{"n_layer": 10, "d_model": 576, "n_head": 9, "n_kv_head": 3, "head_dim": 64, "d_mlp": 2304, "vocab_size": 32768, "activation": "swiglu", "norm": "rmsnorm", "norm_place": "pre", "norm_eps": 1e-05, "positions": "rope", "rope_base": 35400.0, "rope_fraction": 1.0, "qk_norm": false, "attn_scale": 0.125, "bias": "none", "tie_embeddings": false, "parallel_block": false, "init": "uniform", "init_std_qkv": 0.0547, "init_std_o": 0.0122, "init_std_up": 0.0547, "init_std_down": 0.00612, "optimizer": "laprop", "lr": 0.000807, "beta1": 0.9, "beta2": 0.95, "weight_decay": 0.2, "lr_head": 0.00622, "grad_clip": 2.0, "warmup_steps": 245, "schedule": "wsd", "decay_fraction": 0.857, "decay_shape": "linear", "final_lr_fraction": 0.05, "batch_tokens": 65536, "seq_len": 1024, "doc_mask": false, "train_tokens": 540300000, "steps": 8245, "dataset": "wikipedia_en"}
MLP neurons of a small language model. Each row is named by its layer, matrix (down: output weights) and neuron, and shows model dimensions 48-175. Each number is 200 + 20 x the weight over its row's rms, rounded and kept within 0 to 999. A neuron's up and down rows have the sign that makes its largest values positive.
A block is one neuron, or neurons of one layer that tend to fire together. Before each block is what it responds to, as a language model described it from the Wikipedia text at the highest values.

Collective head nouns after names
L6.down777,183,222,194,198,198,220,209,185,209,188,187,190,198,189,205,171,212,169,175,177,220,203,204,190,199,188,169,206,183,198,234,223,195,173,214,189,201,178,164,181,226,193,183,219,220,232,192,180,220,253,205,196,183,194,213,237,170,207,255,194,182,180,190,203,219,216,187,185,171,208,244,196,177,212,172,191,217,238,196,196,232,185,180,172,234,189,213,185,218,223,182,203,204,219,165,170,223,183,205,213,209,206,211,206,214,207,218,208,192,214,213,217,225,214,212,206,213,181,216,205,182,196,174,169,206,199,175,247

Table row start
L2.down389,182,198,165,194,172,201,170,182,209,167,178,187,162,156,179,193,194,171,203,192,201,189,202,197,165,190,194,227,193,260,228,192,163,243,178,190,206,180,229,194,227,187,210,233,206,195,173,211,201,170,219,221,188,203,193,203,252,232,185,197,177,169,167,218,224,217,207,214,221,231,225,225,195,210,223,213,198,209,203,219,214,199,189,197,220,199,196,213,235,202,211,194,213,187,191,191,167,184,207,209,205,171,188,186,207,225,176,216,199,198,213,206,189,219,214,177,188,187,220,205,173,202,245,217,161,212,198,209
L2.down1119,216,222,174,204,192,178,168,210,214,197,178,193,189,159,153,224,158,200,195,225,211,178,179,201,194,205,190,218,187,172,180,194,182,196,199,198,216,191,200,194,174,195,212,206,183,185,204,243,221,188,212,248,214,185,210,199,230,188,192,221,203,197,186,193,191,204,167,209,184,195,184,199,198,223,195,192,165,198,195,185,209,165,190,209,216,187,199,221,200,241,231,210,187,184,244,201,193,175,230,219,171,198,215,227,214,185,208,213,201,197,245,183,165,190,213,196,208,189,216,230,179,243,248,220,218,187,193,219
L2.down1246,199,226,166,218,164,188,195,211,204,173,177,183,202,173,166,208,175,166,209,227,206,201,212,202,201,190,196,211,192,193,189,186,174,212,181,188,188,161,184,188,217,169,193,225,208,194,209,200,215,193,216,213,169,194,220,203,214,199,190,207,192,195,206,188,178,232,182,191,235,203,203,196,205,228,207,216,204,189,202,184,223,170,186,209,214,199,211,197,194,193,235,169,197,187,223,213,180,160,204,203,220,199,199,203,206,198,225,215,213,179,229,221,150,176,202,176,170,201,217,234,185,232,231,213,194,147,176,230
L2.down1386,203,203,180,209,196,198,175,221,212,180,196,188,223,183,182,232,133,165,191,203,226,188,202,181,201,192,180,234,216,174,193,212,201,228,202,188,211,201,211,219,202,150,199,244,224,197,187,239,164,208,191,231,179,191,216,191,208,213,175,245,230,186,191,192,187,207,182,190,230,208,199,182,212,197,214,225,211,201,207,191,219,182,183,177,210,211,177,178,179,185,215,203,225,177,184,213,223,183,214,214,190,210,189,180,210,185,199,191,151,241,179,205,147,180,177,191,216,223,208,216,178,200,217,203,186,207,164,215
L2.down1873,210,234,187,210,151,176,186,209,190,188,158,201,191,220,175,209,175,192,198,199,176,202,212,228,196,222,206,190,191,201,193,202,157,205,214,193,209,172,181,188,191,202,167,209,229,211,200,227,214,193,185,221,208,217,253,205,199,225,202,230,202,194,217,204,171,193,184,187,215,210,184,198,235,226,185,201,226,213,203,236,249,172,223,195,189,168,190,185,179,221,221,192,228,216,230,166,213,209,185,199,180,176,189,181,149,219,200,208,159,218,209,153,167,189,159,216,207,191,167,188,219,188,209,208,190,163,207,177
L2.down1951,182,194,186,214,160,184,170,211,183,201,163,226,169,187,173,211,209,199,217,221,190,192,177,179,226,200,226,193,199,222,207,229,179,192,222,177,206,198,177,169,211,195,202,181,203,182,189,226,206,186,199,167,194,165,190,192,247,214,175,210,168,190,155,208,202,219,196,203,181,171,166,204,186,215,209,200,185,191,190,192,208,176,202,199,209,187,216,175,190,220,211,203,186,185,209,209,187,148,199,211,188,213,214,217,200,184,213,203,192,203,224,206,178,206,199,195,191,202,218,200,206,231,237,229,183,200,172,187
L2.down2144,210,205,204,209,206,191,153,206,239,145,198,189,185,166,181,208,189,180,218,195,193,192,191,209,199,215,185,187,184,227,205,171,204,199,234,222,201,190,191,208,203,206,204,262,205,200,192,196,196,158,143,222,213,196,181,204,184,188,232,232,165,187,168,201,247,213,201,200,161,236,194,202,197,218,201,241,180,225,204,220,214,203,183,212,209,185,207,194,171,218,193,184,190,210,194,211,191,192,202,205,191,211,204,215,207,225,194,212,197,214,228,201,165,200,194,176,234,160,242,225,188,205,213,211,195,191,178,185
L2.down2288,212,210,221,179,208,227,135,196,211,211,194,174,187,207,194,166,185,160,195,238,201,186,222,213,185,234,238,238,216,217,186,191,179,205,211,221,200,210,193,194,206,182,179,227,182,220,218,241,235,164,189,181,190,165,232,198,198,195,210,150,187,205,169,210,182,197,190,223,189,176,204,210,200,256,181,221,209,212,204,234,175,219,208,199,197,166,176,184,206,207,218,204,165,172,230,208,177,205,178,195,211,216,215,198,216,192,228,166,171,197,229,235,212,203,214,187,185,212,211,216,211,212,198,238,178,205,203,223

Team and organization name endings
L3.down286,205,187,195,194,193,186,195,202,194,153,243,188,230,191,210,210,195,197,194,222,212,180,172,193,190,197,177,168,215,207,176,192,217,190,191,182,218,200,208,213,212,223,205,200,209,220,196,237,212,204,218,193,218,200,200,174,216,195,192,185,218,216,182,186,169,186,192,215,193,209,215,174,209,186,216,208,219,205,203,190,188,217,181,228,209,207,182,219,165,194,226,198,205,190,203,204,193,164,177,169,223,220,217,202,196,185,186,214,180,199,226,202,183,213,187,209,235,196,188,190,208,203,40,168,204,214,194,221
L3.down294,218,191,182,213,185,219,190,192,193,200,205,171,199,188,198,188,205,212,220,222,193,224,237,203,215,199,159,150,208,209,175,197,221,164,212,157,199,221,210,210,156,228,181,208,206,187,184,174,196,187,211,191,207,207,194,204,213,178,201,209,214,179,159,199,206,216,232,203,184,213,251,206,217,201,236,197,216,188,184,237,207,166,208,229,188,179,192,206,165,170,209,212,203,207,166,204,191,175,207,191,223,186,221,228,229,222,194,179,180,207,208,199,183,184,205,208,221,204,201,173,214,172,151,151,174,228,207,191
L3.down910,245,202,189,202,186,214,194,201,206,205,221,208,207,208,200,178,200,233,223,221,235,205,196,177,228,185,210,237,178,195,193,198,200,165,227,193,234,209,189,195,189,232,197,189,211,206,168,184,203,198,196,192,219,199,231,171,193,181,196,188,239,184,205,204,191,205,214,187,210,198,189,186,209,211,205,194,186,219,211,195,213,178,185,201,170,199,175,176,187,220,197,174,192,184,192,187,215,212,200,223,186,171,209,194,230,220,227,186,200,202,168,205,205,192,159,192,211,210,217,209,186,191,148,207,189,188,185,208
L3.down1122,217,204,176,175,237,210,217,212,232,178,256,190,202,191,204,156,193,185,206,194,210,216,237,192,210,177,147,201,204,210,202,160,202,172,230,200,203,217,200,170,196,187,197,199,184,199,152,178,240,222,208,207,178,191,184,196,181,207,226,197,218,178,198,184,220,165,226,212,196,236,181,227,226,197,203,219,233,186,226,200,183,160,192,259,201,189,207,214,171,200,202,204,192,185,184,181,188,170,184,208,209,210,191,223,169,216,179,208,178,186,241,218,182,193,191,200,183,205,179,214,213,205,139,185,222,247,236,209
L3.down1223,203,237,162,196,205,181,216,242,166,173,271,171,204,212,192,199,231,212,199,213,196,193,207,224,207,218,180,206,199,225,179,169,239,182,200,223,210,217,202,195,211,234,214,201,203,207,191,222,223,188,215,215,220,194,181,204,180,175,221,199,203,190,201,201,185,143,238,222,170,189,214,219,193,202,212,189,217,210,213,208,190,194,237,206,201,189,192,188,203,180,193,218,159,196,183,221,210,157,184,208,227,238,210,201,195,193,219,200,210,199,217,177,210,214,177,197,193,197,207,175,217,190,81,186,219,194,212,210
L3.down1364,191,204,182,175,194,230,242,170,223,176,261,225,194,201,181,222,207,194,209,181,222,195,168,203,223,164,188,227,217,187,218,155,227,235,196,180,246,198,236,175,200,192,232,168,228,175,225,218,209,217,213,188,163,170,176,215,231,183,181,179,209,189,203,205,158,182,182,201,218,197,215,201,212,208,165,176,206,201,175,184,245,200,208,210,200,194,189,172,202,192,207,207,206,178,224,195,208,190,225,203,201,223,214,188,186,185,191,159,200,218,225,214,220,214,206,213,218,214,177,188,206,181,176,211,186,220,207,231
L3.down1487,226,216,176,220,207,220,201,204,217,172,256,205,203,207,158,213,177,203,246,202,196,178,189,198,204,168,209,240,186,200,169,183,197,216,225,209,196,205,173,239,191,195,166,211,200,201,190,215,198,186,193,197,209,210,182,178,211,210,224,223,198,193,239,212,185,203,204,224,227,173,211,194,205,169,213,181,215,227,200,200,188,224,230,208,196,156,192,223,166,205,194,200,221,228,214,191,234,141,189,207,178,212,195,179,231,252,215,204,178,209,203,215,200,207,191,207,208,182,199,229,235,235,176,208,223,166,182,211
L3.down1564,198,197,219,191,170,222,166,203,186,175,210,189,193,185,185,195,220,231,215,194,211,205,167,188,230,181,204,187,215,166,170,209,181,235,199,187,208,199,231,184,225,204,183,213,185,178,210,203,238,198,241,175,188,184,206,218,216,228,185,157,180,162,207,183,154,142,196,187,192,184,178,189,197,208,212,240,201,227,214,178,186,186,193,227,183,189,242,221,227,183,210,198,187,205,215,178,178,147,188,209,189,212,220,195,187,216,192,214,229,178,261,218,207,178,161,215,194,184,182,177,235,188,202,211,239,207,175,228

Space before numbers
L6.down509,180,204,193,177,193,158,193,190,213,182,181,230,230,155,224,205,213,210,239,202,185,168,226,171,191,206,199,213,203,158,214,227,172,201,214,202,187,206,216,180,195,182,171,211,209,208,193,212,214,204,207,232,195,162,211,229,199,200,201,169,202,190,240,198,202,213,210,213,222,216,189,186,224,209,212,203,233,173,174,195,222,190,218,230,198,220,183,228,209,180,233,225,224,180,198,186,196,207,214,220,220,160,213,241,211,215,198,170,224,197,224,181,217,162,204,161,195,205,183,196,224,226,206,224,189,192,207,194

Good- names; transfer verbs
L3.down86,221,214,207,218,182,217,211,221,219,148,190,192,226,195,194,209,215,167,194,196,251,187,201,196,192,203,202,201,231,195,200,197,218,229,226,188,198,180,188,170,146,186,172,203,184,231,206,190,215,173,197,173,196,173,209,205,168,188,209,163,221,188,189,200,201,164,226,195,207,249,220,194,199,199,226,188,176,214,201,167,166,175,184,189,196,169,206,192,155,186,218,177,184,206,211,202,194,201,188,167,145,186,183,188,205,175,191,183,205,181,169,207,210,187,207,200,194,177,192,204,211,192,138,218,201,204,194,224
L3.down594,200,238,226,211,200,174,179,221,237,223,226,225,192,204,190,175,189,211,206,177,206,205,193,221,190,179,210,200,196,184,189,216,204,211,206,176,204,173,190,154,197,189,222,196,169,185,175,221,206,186,177,217,203,217,178,226,193,198,212,177,220,201,210,206,188,178,192,207,184,182,222,171,197,220,178,166,205,209,249,186,191,209,220,209,227,211,204,197,219,168,207,174,166,204,198,145,200,155,186,201,178,216,179,227,195,222,154,184,189,205,194,178,181,234,194,219,172,189,195,232,174,171,179,198,169,216,200,218
L3.down650,222,198,193,217,202,175,219,215,198,184,248,177,213,217,208,183,204,193,203,194,163,193,198,217,167,241,166,183,190,171,176,228,204,199,188,188,246,187,211,236,184,191,204,226,215,210,177,210,193,209,208,197,204,196,224,212,206,207,209,216,254,177,228,203,202,199,212,221,181,194,222,194,218,174,205,214,196,196,181,206,168,204,200,214,195,189,206,161,195,224,204,186,179,238,191,166,226,155,202,188,183,240,221,201,196,200,188,190,217,194,212,193,182,222,247,188,238,191,156,190,191,180,163,206,186,205,200,198
L3.down1330,190,200,218,177,184,208,213,200,198,197,270,213,188,212,168,213,174,180,208,197,230,209,229,212,179,162,215,167,210,223,200,226,205,211,174,202,185,204,202,231,209,172,210,185,221,177,170,219,203,191,195,164,225,170,197,201,206,187,180,194,199,210,176,217,191,187,229,225,232,223,199,191,192,203,196,238,180,200,204,212,188,177,235,207,234,191,198,164,183,218,187,182,210,215,190,177,224,192,199,173,182,192,207,231,174,218,178,180,190,182,230,208,204,174,174,187,201,200,203,193,205,203,172,218,193,205,180,204
L3.down1349,194,217,226,214,206,210,201,213,208,193,239,215,165,232,230,246,203,220,203,194,222,188,227,183,182,208,227,207,232,196,175,226,203,208,185,194,204,169,203,182,220,195,176,181,180,181,198,201,201,174,169,192,213,194,154,195,195,195,213,191,179,235,198,198,206,192,186,219,203,210,214,184,144,180,233,208,198,203,229,169,172,206,208,206,200,194,200,178,183,187,184,163,184,212,203,190,163,173,216,187,186,217,242,207,193,203,150,189,184,209,214,173,242,194,188,174,209,202,225,153,203,194,176,176,180,201,207,200
L3.down1589,222,216,196,198,209,176,190,169,202,156,217,201,189,202,173,202,192,191,205,217,178,204,200,187,206,213,220,174,186,190,211,176,208,219,155,165,189,192,173,194,178,200,211,193,204,202,159,207,220,203,196,208,185,195,188,222,178,194,161,205,181,186,216,220,187,210,200,214,200,205,239,180,180,204,185,203,222,235,263,224,219,202,220,232,200,213,208,160,201,207,198,193,187,217,223,174,193,192,205,206,195,175,171,218,228,204,225,209,200,197,196,211,141,221,228,203,181,186,206,219,195,216,140,198,150,183,216,179
L3.down1694,204,198,196,171,203,210,198,176,218,163,186,199,233,225,205,228,192,198,189,202,218,205,206,185,253,185,241,180,206,211,192,200,188,224,178,228,192,190,222,200,206,184,205,179,207,216,178,216,192,214,218,179,186,206,232,179,204,191,231,182,204,199,217,218,188,183,207,176,218,213,173,218,216,199,199,169,208,220,201,196,163,186,211,209,218,204,189,165,205,202,206,160,174,188,215,194,193,219,160,219,199,206,196,194,212,231,197,212,207,214,189,220,220,205,213,230,183,176,155,176,206,234,255,224,161,213,184,188
L3.down1963,223,196,212,176,210,222,218,197,188,174,271,172,218,240,226,235,210,212,191,179,163,202,217,224,165,215,189,216,208,216,193,191,191,216,202,177,252,161,223,225,200,203,217,238,200,210,202,165,171,226,209,193,186,209,205,208,219,237,200,183,185,197,220,193,190,190,179,169,194,195,206,205,177,179,179,196,198,205,212,188,208,169,206,211,174,212,218,155,196,192,220,187,230,195,209,177,195,170,190,215,167,232,203,192,211,169,208,179,193,205,219,196,181,215,172,173,240,210,198,187,205,208,183,211,193,236,216,207

Generic action verbs
L6.down372,178,220,165,187,166,200,248,210,201,181,222,209,244,197,183,177,198,237,193,192,183,199,212,205,155,172,160,179,208,201,219,186,177,195,196,179,191,214,245,193,217,215,214,216,211,223,200,183,190,190,188,217,197,187,198,227,221,186,167,188,194,225,209,195,202,234,224,210,202,190,207,220,241,191,182,184,217,202,215,223,189,203,165,198,203,231,200,166,198,180,221,232,217,207,215,144,219,209,199,197,159,220,220,195,202,167,198,209,216,221,172,200,175,200,189,185,236,190,217,184,172,214,196,237,176,227,201,180

Fields of study or activity
L2.down750,197,190,182,233,210,184,215,213,251,195,199,187,198,174,199,180,218,201,244,198,189,215,228,214,163,199,169,212,184,207,219,156,187,175,193,195,190,172,194,222,212,199,199,200,200,226,189,187,171,207,209,244,191,225,202,215,176,199,206,192,219,204,263,174,231,191,191,192,201,222,226,201,190,181,203,180,194,184,213,194,184,204,231,238,241,183,243,218,131,210,209,181,185,214,200,224,208,206,211,186,207,199,208,219,242,188,188,199,186,207,202,211,136,195,236,213,207,186,193,194,203,199,203,209,183,196,225,176
L2.down801,188,163,204,209,231,223,200,197,210,191,224,207,217,211,219,191,214,191,225,167,212,226,162,210,209,229,183,200,234,217,189,165,197,246,202,238,196,190,196,199,209,192,205,193,193,170,162,198,220,194,233,225,199,175,173,225,192,192,190,196,211,185,196,208,223,198,212,211,215,187,214,188,173,184,215,218,180,208,200,196,176,184,217,177,203,202,205,203,175,195,211,181,160,221,186,202,191,177,176,189,202,202,186,242,231,173,225,166,205,189,217,220,201,204,204,204,178,182,234,191,223,227,185,216,214,191,180,219
L2.down1158,234,206,184,229,197,166,234,187,255,213,219,197,182,181,201,214,196,192,199,177,202,216,190,190,219,194,154,237,200,194,206,228,199,181,217,199,215,216,212,191,168,225,197,173,231,184,197,191,195,190,223,232,176,198,177,195,184,178,226,208,203,194,187,190,195,199,215,195,194,224,180,199,226,203,200,221,192,197,214,203,191,203,199,239,195,181,213,200,156,191,237,203,198,206,206,229,230,153,188,208,204,228,176,214,210,176,186,181,201,218,211,191,170,180,210,214,226,182,180,209,214,209,127,205,197,208,193,183
L2.down1167,226,177,210,208,188,174,229,177,219,186,223,173,224,219,214,228,207,197,216,177,183,223,172,191,206,225,197,203,221,200,187,180,252,192,174,194,199,197,191,206,219,189,206,195,199,199,200,208,238,207,220,197,207,196,172,173,234,210,232,199,215,183,193,177,166,209,177,234,206,168,222,200,192,155,207,225,183,179,192,189,170,206,246,216,216,186,189,192,178,210,209,192,189,169,201,183,200,177,170,207,198,194,193,217,166,182,171,214,179,197,181,186,220,193,214,206,192,207,184,163,189,186,161,209,187,207,198,203
L2.down1576,196,208,196,194,178,178,232,205,247,216,257,187,186,224,160,184,209,202,220,198,213,212,199,170,230,176,177,220,215,174,246,208,190,230,200,164,204,216,224,191,189,190,224,191,216,206,216,216,194,218,226,200,205,227,215,173,217,183,235,224,216,193,177,187,222,208,190,185,144,229,182,230,200,218,198,185,163,224,199,202,188,200,171,214,208,217,160,164,157,186,173,224,184,207,181,222,172,204,196,194,183,215,245,185,206,203,215,198,186,194,194,215,190,224,175,201,215,210,176,215,210,210,203,193,185,181,217,198
L2.down1671,223,221,211,224,212,179,221,207,195,207,196,203,214,183,242,221,194,163,226,178,192,210,181,209,213,191,214,197,211,200,203,240,172,178,181,176,173,223,217,190,189,213,200,188,191,205,179,205,211,198,205,176,186,192,163,162,212,201,237,215,214,186,204,187,177,181,188,173,194,208,203,208,187,200,210,244,220,195,186,189,174,192,202,219,194,171,198,204,162,180,209,169,184,200,211,179,211,189,174,216,208,229,219,183,231,192,219,154,191,183,200,176,246,213,184,191,177,208,197,191,220,181,182,181,180,209,196,183
L2.down1975,185,226,224,220,208,196,217,186,212,193,253,186,203,177,216,215,184,196,214,197,223,194,222,209,194,197,183,241,202,212,198,179,214,187,223,177,205,209,204,163,206,191,232,148,206,181,164,198,163,199,213,203,204,199,182,222,212,183,218,196,209,202,218,206,189,177,199,221,188,219,185,164,220,206,206,174,208,193,204,237,168,176,206,192,205,214,198,230,144,211,241,192,178,186,180,221,178,186,220,164,207,172,189,182,203,198,200,198,219,182,218,198,198,191,217,190,225,187,165,198,219,182,179,212,192,237,225,217
L2.down2098,245,205,201,166,220,215,241,207,243,193,214,234,221,178,192,211,188,204,191,189,196,199,201,173,204,198,208,214,219,190,224,211,195,206,194,202,193,200,223,165,189,223,207,167,202,220,190,211,205,204,205,198,184,173,169,217,220,235,205,201,223,209,207,189,161,194,224,198,175,220,202,224,177,213,215,168,179,162,221,183,184,167,215,212,192,179,175,198,202,188,213,214,176,158,232,217,180,208,185,206,167,217,197,203,203,194,186,208,203,199,193,203,193,210,165,197,193,216,174,177,190,199,238,220,179,211,216,138

Table row start
L3.down62,167,188,204,221,174,155,156,204,208,187,186,204,160,188,173,205,194,170,232,219,197,178,214,189,183,211,207,221,193,191,203,206,226,246,216,205,191,160,206,210,187,181,215,209,217,194,166,227,240,165,179,179,164,189,213,209,192,205,196,201,224,205,194,188,214,195,174,206,201,216,204,175,170,189,153,231,235,191,184,199,229,177,182,209,195,177,220,190,198,239,222,220,174,175,183,196,195,184,205,198,164,222,199,216,189,207,192,186,227,201,252,195,181,187,215,202,210,200,218,239,176,213,179,199,212,189,212,206
L3.down349,194,216,203,199,182,181,163,182,220,207,155,198,197,187,180,236,187,197,221,221,199,215,211,200,217,180,197,192,185,204,192,215,196,218,216,193,235,179,189,205,221,211,216,215,210,197,193,193,195,188,181,229,178,201,201,214,190,188,225,245,211,207,208,192,204,219,181,192,204,201,190,224,182,237,189,255,219,216,176,211,192,201,172,197,172,216,201,182,179,223,222,227,207,217,219,211,217,172,194,203,179,195,227,227,220,185,231,163,209,213,227,193,142,176,202,203,219,197,211,195,179,213,185,188,187,171,179,223
L3.down584,186,204,234,194,204,229,200,186,159,213,204,197,203,193,219,157,205,184,181,202,209,199,219,217,208,194,191,205,224,215,190,195,199,183,175,201,197,203,205,156,200,218,209,213,192,173,213,212,203,182,221,224,209,206,208,205,202,213,151,186,187,216,210,192,209,204,201,187,191,224,198,194,184,202,235,194,215,188,233,174,201,182,227,208,221,210,214,216,189,206,198,175,166,195,189,183,196,168,175,212,171,191,205,181,180,216,195,172,215,223,177,212,195,212,178,163,221,203,186,171,227,202,234,184,199,222,211,193
L3.down946,201,198,204,204,189,204,164,220,189,152,184,179,224,167,185,200,157,175,239,227,186,216,226,190,192,188,202,232,166,217,200,179,205,227,189,212,178,162,200,201,195,184,198,214,212,210,190,192,204,199,177,215,198,195,195,241,189,215,185,195,175,194,182,198,172,192,205,228,210,208,204,211,203,218,165,209,235,186,215,202,217,181,165,194,206,189,212,223,192,181,229,202,196,183,222,182,190,200,209,192,197,222,196,219,197,233,203,219,205,202,242,180,153,211,187,195,161,176,238,215,184,207,212,225,202,191,196,222
L3.down1262,171,235,216,222,198,194,198,214,191,184,234,200,215,207,205,177,217,185,210,213,202,191,179,187,192,221,211,198,187,217,203,186,196,220,202,203,194,185,211,216,234,208,194,160,232,204,210,208,230,174,232,230,163,237,186,206,222,192,203,210,201,212,212,197,173,210,191,204,203,216,211,203,208,185,208,237,197,206,188,222,199,201,214,179,186,185,226,211,192,201,205,217,149,168,169,194,191,192,191,199,196,196,193,199,220,203,178,198,252,187,188,193,197,209,178,198,180,179,211,216,212,215,162,167,213,176,187,176
L3.down1319,226,186,177,205,186,157,138,201,215,177,155,180,181,194,193,192,207,156,225,205,199,197,225,210,193,195,217,218,168,177,196,195,169,227,208,186,209,185,200,222,211,190,191,209,194,190,190,193,177,159,169,217,165,189,191,225,201,232,191,205,170,204,180,160,199,208,186,201,202,203,175,186,185,218,180,240,224,176,216,225,202,159,174,211,189,225,207,212,204,214,234,197,203,193,190,173,220,164,207,201,172,177,223,211,205,175,178,202,197,198,234,206,143,207,198,184,221,220,233,259,193,191,203,219,190,205,189,243
L3.down1435,194,209,180,226,179,151,174,193,180,192,177,189,163,205,145,221,172,171,178,223,198,217,215,203,190,207,209,200,190,214,251,200,194,199,188,174,184,211,196,149,195,193,190,213,205,206,229,195,210,176,196,222,188,162,199,217,204,209,210,220,244,191,215,203,199,244,191,182,217,193,200,188,215,233,207,222,208,187,223,183,221,191,218,240,188,211,224,223,213,198,213,222,197,184,206,208,187,197,198,225,218,170,194,221,205,183,218,223,168,191,206,217,163,204,186,190,204,185,206,206,210,216,171,242,198,168,188,246
L3.down1921,206,170,211,218,222,215,203,210,213,176,215,180,216,196,215,181,190,187,205,214,222,192,199,147,184,228,206,218,220,185,237,182,232,185,215,201,190,187,197,206,210,230,203,210,207,195,181,188,221,207,196,187,211,163,208,185,234,211,192,172,196,191,202,198,194,230,168,192,228,211,239,175,195,200,215,171,177,145,180,187,227,230,204,225,209,214,187,190,208,177,224,203,242,173,195,203,200,173,206,219,196,196,218,198,140,184,178,196,194,207,201,209,165,177,204,233,191,194,221,220,178,223,192,188,181,180,164,257

Light-verb phrase heads
L2.down470,201,213,217,212,217,231,214,199,220,218,234,207,228,172,171,182,207,207,199,233,209,191,182,225,201,217,195,196,200,189,221,197,193,200,187,196,225,204,229,186,184,219,201,225,185,171,198,199,212,198,235,215,181,192,180,187,197,243,152,183,225,205,205,163,196,209,204,196,182,197,192,188,212,206,197,204,181,196,213,185,191,163,219,188,212,196,230,223,192,206,203,174,185,206,206,201,208,198,189,184,203,232,199,199,176,185,186,184,196,193,217,177,168,193,157,174,218,223,171,185,198,222,96,219,204,198,193,177
L2.down1210,201,217,214,222,211,208,220,196,193,215,252,185,206,199,199,168,181,235,183,195,185,184,215,191,212,225,223,200,209,206,219,226,214,211,152,184,194,224,209,198,239,223,186,197,207,208,182,199,207,191,192,237,191,209,191,264,185,196,212,184,209,208,190,169,162,187,190,215,189,197,212,216,219,191,176,183,191,193,206,214,148,216,167,191,200,220,170,180,177,185,216,192,191,214,223,193,229,192,221,217,204,220,206,209,171,169,160,215,200,191,193,223,224,247,196,218,214,200,212,179,192,197,169,188,188,211,196,176
L2.down1241,199,224,204,203,188,189,154,229,184,199,228,170,204,228,213,213,185,192,203,205,235,185,206,216,176,204,221,202,234,150,157,172,185,217,186,171,233,213,197,212,205,250,216,161,185,181,218,206,199,195,202,192,210,170,216,214,233,245,158,168,187,198,230,195,177,187,196,192,235,186,211,199,198,169,179,230,163,210,210,179,179,200,229,218,202,205,205,197,196,210,209,226,185,186,234,203,219,180,195,201,154,229,203,209,188,179,190,180,209,200,218,178,183,205,230,231,205,210,165,167,193,207,235,187,198,220,192,224
L2.down1424,198,201,220,231,203,183,221,176,208,182,284,235,195,181,187,188,214,233,201,208,189,195,229,203,174,204,168,172,206,172,202,203,217,212,223,139,200,195,181,219,215,202,188,228,201,202,219,215,219,193,219,195,188,187,185,198,201,227,222,200,225,193,200,190,179,196,200,233,201,200,188,195,197,180,209,197,213,211,219,199,166,208,189,202,203,208,218,183,179,193,217,193,188,225,172,188,219,159,211,218,166,224,224,175,170,183,184,197,181,197,240,219,181,201,214,206,177,226,214,190,222,198,105,194,195,237,203,190
L2.down1480,200,216,218,209,213,176,205,194,182,198,202,221,229,186,188,204,175,199,206,206,192,206,211,218,195,219,198,222,178,197,191,206,194,202,145,175,214,205,221,214,219,182,158,226,191,192,206,228,188,201,159,216,186,201,200,198,217,215,191,183,197,200,186,213,201,186,197,189,215,216,210,198,225,216,201,179,211,224,214,182,185,186,175,219,196,169,199,197,175,203,192,199,165,224,187,190,219,162,186,195,184,187,218,182,184,217,188,200,225,195,231,194,211,191,191,182,217,233,185,206,183,210,130,185,198,231,199,196
L2.down1805,189,223,230,211,210,202,193,191,194,194,275,171,212,181,194,177,170,220,186,222,196,213,223,223,223,201,172,206,215,187,199,201,220,211,170,148,229,178,210,206,205,175,224,210,179,192,206,183,191,223,208,217,200,225,203,216,193,219,185,177,177,207,222,175,169,209,209,194,166,196,188,212,205,189,222,186,176,195,217,195,160,147,203,219,189,183,164,196,201,178,181,224,181,224,183,231,213,166,232,207,241,219,207,156,202,165,187,235,211,226,221,200,184,202,201,217,206,237,192,193,197,207,169,176,208,217,207,212
L2.down1901,208,196,228,191,215,171,200,208,155,217,200,171,180,203,180,214,218,207,178,195,192,168,217,223,193,210,193,202,197,178,184,238,207,199,212,205,237,181,214,224,174,201,183,211,219,186,179,189,219,184,183,191,203,186,210,218,226,226,188,184,181,195,208,211,180,203,191,204,221,169,230,195,238,171,197,227,186,197,237,210,153,190,231,202,200,222,233,187,176,200,204,168,210,185,179,197,191,172,226,228,193,236,209,209,201,194,210,235,199,216,209,193,195,218,197,200,204,226,191,200,228,195,228,198,202,216,200,199
L2.down2095,185,218,199,228,217,188,161,201,215,193,259,209,187,167,193,214,245,198,210,185,179,189,208,221,204,172,183,195,184,193,183,173,227,197,191,190,231,192,212,206,204,191,186,231,183,183,182,205,220,201,213,247,184,227,209,204,181,247,225,144,173,203,209,192,177,186,176,215,191,186,180,195,200,200,202,196,173,217,209,188,186,216,231,220,195,169,210,192,181,186,196,218,197,223,172,206,199,120,193,180,245,202,209,193,187,215,178,207,203,218,210,206,216,203,248,200,228,240,188,194,186,206,158,211,193,193,167,237